Part of a small language model's weights: 22 layers, 10.6M parameters.
MLP neurons of a small language model. Each row is named by its layer, matrix (up: input weights) and neuron, and shows model dimensions 0-191. Each number is 128 + 24 x the weight over its row's rms, rounded and kept within 0 to 255. Numbers have three digits each.
After each neuron's rows, "fires in" lists the words (lower case) most often at its 100 highest values on Wikipedia text that the model never trained on.

L3.up115:078098079141148141124108128131093103110133185117168077133106145116103164137147142134134139138146127163169079140117117129124112130157091159126127162166104091119133149132136137156153140124137145152142139137113118103149123102133119150093123116134129149124066092109096133097132132147133154172135154136105098115123134109113121140182140086177135123119119110055105111149070121135127125121127124163132125164108114159120132146142099104111151142093184097144143134135154122106101108161113086147125122122133149151180134115145123150096105142092129142175116076110157119165116092144133136118
fires in: "born", "father", "history", "life", "politician", "writer"

L2.up70:161161124162131134167103140152118116114167119173142088073121127123153144148122120134128104128143106090096135120105112113128139103130067120128123149123105133093131147124155133128133112100123116145144140106113178124129168170148157150158126160155086098175112175077123118131154120115117131107122135123124123162130118103121119155086153195148166105128147108131119138145113107121145153126128084108105147153148119141130167111119109092178109158122094095187126151136168120140146144121121089091100143096155119144148101103074076127151160134146123128144171124148116156093132152122108128112
fires in: "between", "from", "district", "effect", "television"

L2.up727:130121136135126122134133127098104162148115098113107156110135123097084131146151149138132126109146173153102180126104123091149102131122120137157112169128140160142108128177092080167137132158103125137081142121127154143088116126159154114102167126136110155132064146132144184124130095136157076098140100136136102153134144110150122144134135110129110093109166131163136140119149109132139112142162108106080088111082103076098142104119117130156118162146168111156103135164132100081115152075120109151105151160126132178114118126129108109145081159168145143102134115136096114128120134152133126144
fires in: "york", "usa", "us", "ukraine", "place"

L2.up171:111149169142124071146109111128125139156103114094165096152081132108075121149128147075088134112150170129167120152091133135103164107104157140139106119083134098089142156161140185119140155076132129101159131130114125133148101158124122156140151110117142127117077085113132096114104139156129183132164158092145147090127100160138106097152115119147119121149111144137138126135146133167149109145130116137140107096119130152135167143133119098096123128117130106137136130109118088096122135119091125140137080120135151178194137138149090124124128127117163133134133109125182122115160097135122150118
fires in: "0", "team", "finished", "football", "stadium", "1"

L6.up751:097147112110153125143145142076121122107141125145152135123076140139127153101113131184112133136133159108146147153084128155100165148119128116103194071137130079105100137133145101113131130122122153169102192112147110108108117147150102126062146110154133106119172151150150122127084102110118131141114117121105150081132103136103157115128126120161129130121120129109100128156145111136175095120152138140121139141090142131097117131115072151080141110133152121119141164107169105121126127143090099134152126115107166146127141163172142110176137125105166124169091120174106116130114125126145156150
fires in: "born", "life", "history", "title", "biography"

L15.up77:145084121135112164135169152089106062135137154148109124143185153146134118130103128128144120150127112096126129149121123122154118140138104075087062126172121101147123147121156138094140101139101112089154117107136099100113139123112146156133101122159122133141131132170152177133126108111077102147147162116136144140119136112106131132140120151115172111180107122198102111112144095125083150136096096140152112138144141138103090117100129134123146123141126119135114142112162128120149151151142087127154155114115117144124115151154125101171133099142118149133149144196126123063090150134122169115
fires in: "from", "between", "about", "some", "approximately"

L3.up601:143138109129131121154101143151095119121113134172097150128109141172114122124134134109111122163107121116114118110109188095100102098177179140128083111157113149118125131170159123128161114129155099129115111110119155089130188140130115152068096133146162111143169087084092126156072118145146154148110072133153151134129110135132134127106114140116208149140111111105114149097122121107128139129093111148155155087129105136114102152168142124138093181158109122126110166125151118168125146134140116120125119119153136144140152135131119105157104136114128102111110129152125085110154146127141110072
fires in: "they", "them", "body"

L2.up131:082140145123129140122195111134160064144121150106073106175117090149111117182084058096115125153145118140127103126083112151146113124109140164163113078154138120138100113100086137146097146147139147088153157179144137108133128110123140110154152169110073136105112140097165115106176164132131120174146118153115132131114148119133161180159144138109146146123140141144110114109109135134124135160122125154141120084131089149099136158125118150114113098134100136136119127121146102152169141151148144114134105126086125142139104122148129116146126120115153121111171115119136129148116132086137128093
fires in: "more", "most", "very", "people", "mostly"

L2.up190:140170173168133119155167113161114166113133117107139103133106145147177109120103127142145150148119117102136152144129119111131127138157126161128143126156106110113121136134154111109091133149147123150139122108131154152138159104095131203163117116141108093105137132140121060118104145137112099116098114147075105129116108146109138105149169147124157076099128164093111089172123138154089098120123115104133160115117105110122137104173149141136125189117109121117104101137136158175127144091112074097116102112134154135170116160140115172148107128115139125104078130117163106127125135077131102142
fires in: "new", "career", "total", "california", "washington"

L2.up29:150130126124155141105117157136080104117100116103110105150097136126126154087151188149121077171143126105056128130162108127171159104097131162088125151130139098126089101139117126145141123146141169145105147127132128140155098146159142126105094109167138160139157128120170119162138142118091158148136151169121127069148121122128134115153135152130132109102114105061113110102127161132122134109157094122135155166072143143125111099122139162116114120108112116121128102153128172161115119146157165154095168120144129139124115143122176166144127144112089123139131139100167103128096093130146122141
fires in: "were", "would", "could", "become", "became", "being"

L8.up614:098079111117182118099170139148183114142104178122107102104129109141109048117121131167124091120150129148157140128102070142115096091081146142114124168121125143143176140146127104129123140155159192112134150122094131131095159124142147118125139149107141115125112146148126123133131141156107143106130119135131123158088118150104168123145108147099162114153137153155100125122133138118120143130111111149098129114133182126129125110119140130113124102105111121131110142130153113089088135194094124068179139127155144103145121168145101095125135121157107125129106104127122132118157170123167098101
fires in: "after", "votes", "for", "spend"

L3.up269:109128170132109106073087103125145139141130119155126110078159105134145146127106160115130140111114117122109108115107139105104090126113100145107115119130114134178125139153158113104116088124117129087171130126134156125174131152143108179146107145145141122139133135086122089129135119137113140152149116129093100101130107160108146131121089140089135099211150143143110089156079088106137130116175137136146151124123132095123161100155148096106148110158146109113129145132112132135088129180176117131151134120078143128144112130134173091125127140165162141133069150148150120097146145158169157119
fires in: "season", "september", "1997", "2021", "1990", "1986"

L6.up168:155121163119099110147190110050128151148115163115150143148162116132087125120130139147136118095119125148143160140101100141146115128099071128127115118109140114125149136140133153124125127140124168167169115119130150137117099146125072107128121107143134135165115144116129104094129128092128110073103151134141148099129118113163071141162134108144126132129120108108099181119157116077091111147111102122189163135131138141148148174145158079141112131129190104130126131142139134129130137113130127150132182108128146116091121151133095139121112130153068119107134106087163144098149142160107155114
fires in: "s", "votes", "hotel"

L13.up717:170125127149115090112154138095102089116130161123116105147116123156119120115115076133121109144079102137154116148096107123085144152145133160145114130141092131141104103112154117110083139143145133116139148152136088101129098149112189094098139129140120170170146086136101156127135103138137147119132104108116157129065172153128121136140114122119152131113124138183170131104172137145163121105108106108126138089121160182098098136116155137131097154110131108109160152126095124107129130187124065125134165126162156160090106167135135146142113112126121120147145087129129105118096165114148142142
fires in: "as", "of", "an", "a"

L2.up68:079152128154129125156136107091142134149132126114111121128103129107112117157110118119157108157122160148109170151144101171098116111134140152116162154152109120153112143138092126101112128164152152141124157127105166089133135116143124098158116119128108083150138129132120147131121096131121141165143167124106099189131123149128095125121128091179133136117115104098148118145203115122076144139178113127101116153146100120105147127136059101190105086110139100171072116130132093111145134124118102126085155132103127134112148095118159133119155139161129144153159162145153091147114095094136127126
fires in: "first", "debut", "graduated", "granted", "final"

L3.up23:102150094168136177126093095138127079162126161090123141117155125164110128136160163117136152135085109137168127097130130110141144114111102126125122155130148138125130158145099155107162146164146163155134096087112140130142122072119175165117134124115099110150127110107099123116159131083111135099136142139143158163125138157107135094123104112097125118154123136124123095107114113144134153132150130129100129089133147119179138158126114064118100128168086084089117160112154114150128108142104145113149132091130163146101158099119161121112141132147117116082161163135160062130151114088113109128
fires in: "football", "hold", "retired", "holding", "retirement", "award"

L12.up504:149118084115137148122159156112112155119137168124119139142118157131146156129120125146168120155089111164170156138119159126065137100114105117145115153147163143174101106190114126084140128138132122100141136191130122123127126123102125157099133106124108115129185138115120112126112124119110141153116104120140088097107121099130097127128108106136149116151149190139110121137139116151148105095169124154102107088105182172124164148157085091163120119080116151123166117116108121173124138135136116127090153134120092102146101137122099126158090122125159164129090086095167141117122120138098123142
fires in: "and", "s"

L10.up267:144157139159157131115142117091139151115112122102126110156153108128103108178138114122121087135122123106100157124143102076174130107097122153154147162105156102106135049155110117122128098147109091139147114159145099121166171151111142106135079120120156141115147128093141103126143139190147113156096180125134121138132085109141168105129093128095144125139134078180144126163122125131135134147091137187153141146154102159138119144129158108131113123127147111140115121097120106135161102122135146099162105129148151111174145160086146113142134091086127128101138094136130127137092100117153110125
fires in: "most", "very", "no", "any", "more", "attraction"

L3.up645:107130144152157136160123165104142082129165129182154146120103143137101086136106097100119119141121148114160149143171117086155149117156145116159180134115125146149171146156159128150141135120126131115129142147101155118112077097146125091162149138100088162114123123117069125112118123123129115108129110087150092112146128139096092147102138108151062158106130143181134128123126159108133134139096110127121080134144118147122102184107112116121109144183135125137134108117083147098123098158138159114147120137164128113170107109161142137088133109110107131126183099102109096140144141158133150117
fires in: "0", "on"

L2.up735:083110107096128166148099159145135122075147101102174145131135104147095106127133092123137116150188118146129097150131108162124104117147137156108162136097129100133099135118126087132147111127125115167142155154125123114160145126163135116102133139114156161126087142076081149160110099117151129110140148071126071160161154122112128110178126097138148129143156120136109156150132154137109154125136124128120118133144118109103140130180103095137134112104152108186138102106140105089160131142140133075098165106153133124145153124181110155084136124110127121156119082103120119139110103131153148093
fires in: "father", "daughter", "team", "help", "population", "helped"

L3.up554:126110104135104096144122157159089088175116148092117121149107122160150181170126108170178115112161126136103133134162117112153115122140137157123125097118129133115121115156150105123150132143140127151109155131144159102121113157119138135160148133150131119081110152130099140109129115135131125123099179138130146117129101081137193113103101122108121130113177099151117136104141093110165094102093093157167129115121139116144090150105088130179117130097171138120138156114118117161119119164106129139156130118170174101158132148101080099145138102122120128182129117161093081165110159123107117127
fires in: "history", "body", "law", "life", "politician"

L2.up538:112155131123153089117102126110109138118106131127122141146159113107167139111173106155118108180144110098095140104087090132130159063098120137121185152127099134142127100127131128159126141157148125146160130132137149131118120113096122135150124149130157098135117107088170144128135120163166135170108132143133090133149115115141165113088135139100147101127116125169118103109120162143141081149165147103146115135124128121162122125184167118168114124107124083160118091122099129151174111127124120099152173145121117087153120144117098128122135072106140142140160122107175134096080171090118152092
fires in: "total", "new", "company", "would", "business", "their"

L3.up744:092127128136127123103131084121132133150089113146158180100106150063133151170131142136129124170136108075157133135129104142124120155163149117116113154140125109122114180126103130183105162158135135130129168103188107131118131100146115158175095164127114126140136106109134117156119128103151071116124155135128128127170172157088090086120137119097092118135133130117164114119115104145136117145102134130169141113199141127154090125118132116124144139120154122100111129111119114157133105123106174156142140115128120097116079125126162113131126106119119113116153130170137156159119147186104079118
fires in: "along", "on", "time", "french", "japanese", "romanian"

L2.up146:131079146125128131104119132104110119127169117069119161109108135148133159102122155134112117122171170150146115141131115152137142101155103152094137095130142133112145180108113121147174149127128103133127107123150114104098095090132101117114189121136115143115145113132121100090124147122127100106131154140111076140146165079146154125088151141112121173132156112136093169111173148129153172134086141107137079099149092132183095157122151133137148120075114121140091154134090090154117129106113136141152132102141120120123104095109070114156163142121099118125090139157124160154145123140130106134
fires in: "both", "york", "early", "research", "interest"

L10.up360:144119147136090138134114111132140110176111099115133139137082085137078166150122138133126107110182099105157167162119147086141128146145126096101115154182157112170136104164110115110117123124114130146097130102115121131123082157156155126122141101142074145094082169154135136095143122138130160124175150109127093140131127115149129109176132109163132145172160117157120141142124091150105114130157095144142107141133121138089098141090135135129101143136100107101138136174090120107109144124149110112131136127145137155137152195153085139151122141119093133134137100096132072143114118138159165106
fires in: "of", "from", "in", "a"

L2.up490:134130112137127096148099121155110111116090114116169126121136136152143149130107168097125147104138149142115119099142167129105166110113120140100086095126139129149122125139102170181143148095176154119124126128167122114163083134153068147128105121105099114125137159088151071129148100156145096092091158114104126133155209138139105127135111165130134127105121140147149136130107106159134133140114130089129091122124102108136164145126132136094122134130095136165109146087110110120140090089119175081132124115182138127186123101146119164145139162124150125147129095127140111068142126121130119110
fires in: "football", "head", "life", "goals", "home", "goal"

L12.up713:120114105124076152158145154152138147133132114090107120150142193160140152136129145140144120125080142111096174106162161142136125087129163086192118120139130169095125120192149111099131147165123137109127139154091157139157140128146167169096158109102116110140142134112140124100086102128157146152123132157100080174126093104127127150148150117135149134128133140157121066129093114114088123080130140117129123143117082108083159149169124150116141106109104147148129116152132102136150136137109107127094099137113118133117107127121109149138129088180159135108133126174127108114132150141124136101
fires in: "and", "oglu"

L5.up115:149137118157138138125127114154123105157163104108141113128145104117100127132104121123143112165127151147142120100154133124140134136110144094103113127176096100110126152096104123146123107117163128125120153106116130134188167143149127129119093093152148112151052170130126097120110142145178146156124108153133111099184078101137126140117118121148086106136166122136187098106101126150156112104127142140104137104144160125107162096157089069164105125126154128167149116115147147129136125130193128142097140091128143088136130171132110180160144139133114166142140089122114133137121101169090111132
fires in: "league", "family", "association", "albums", "band", "river"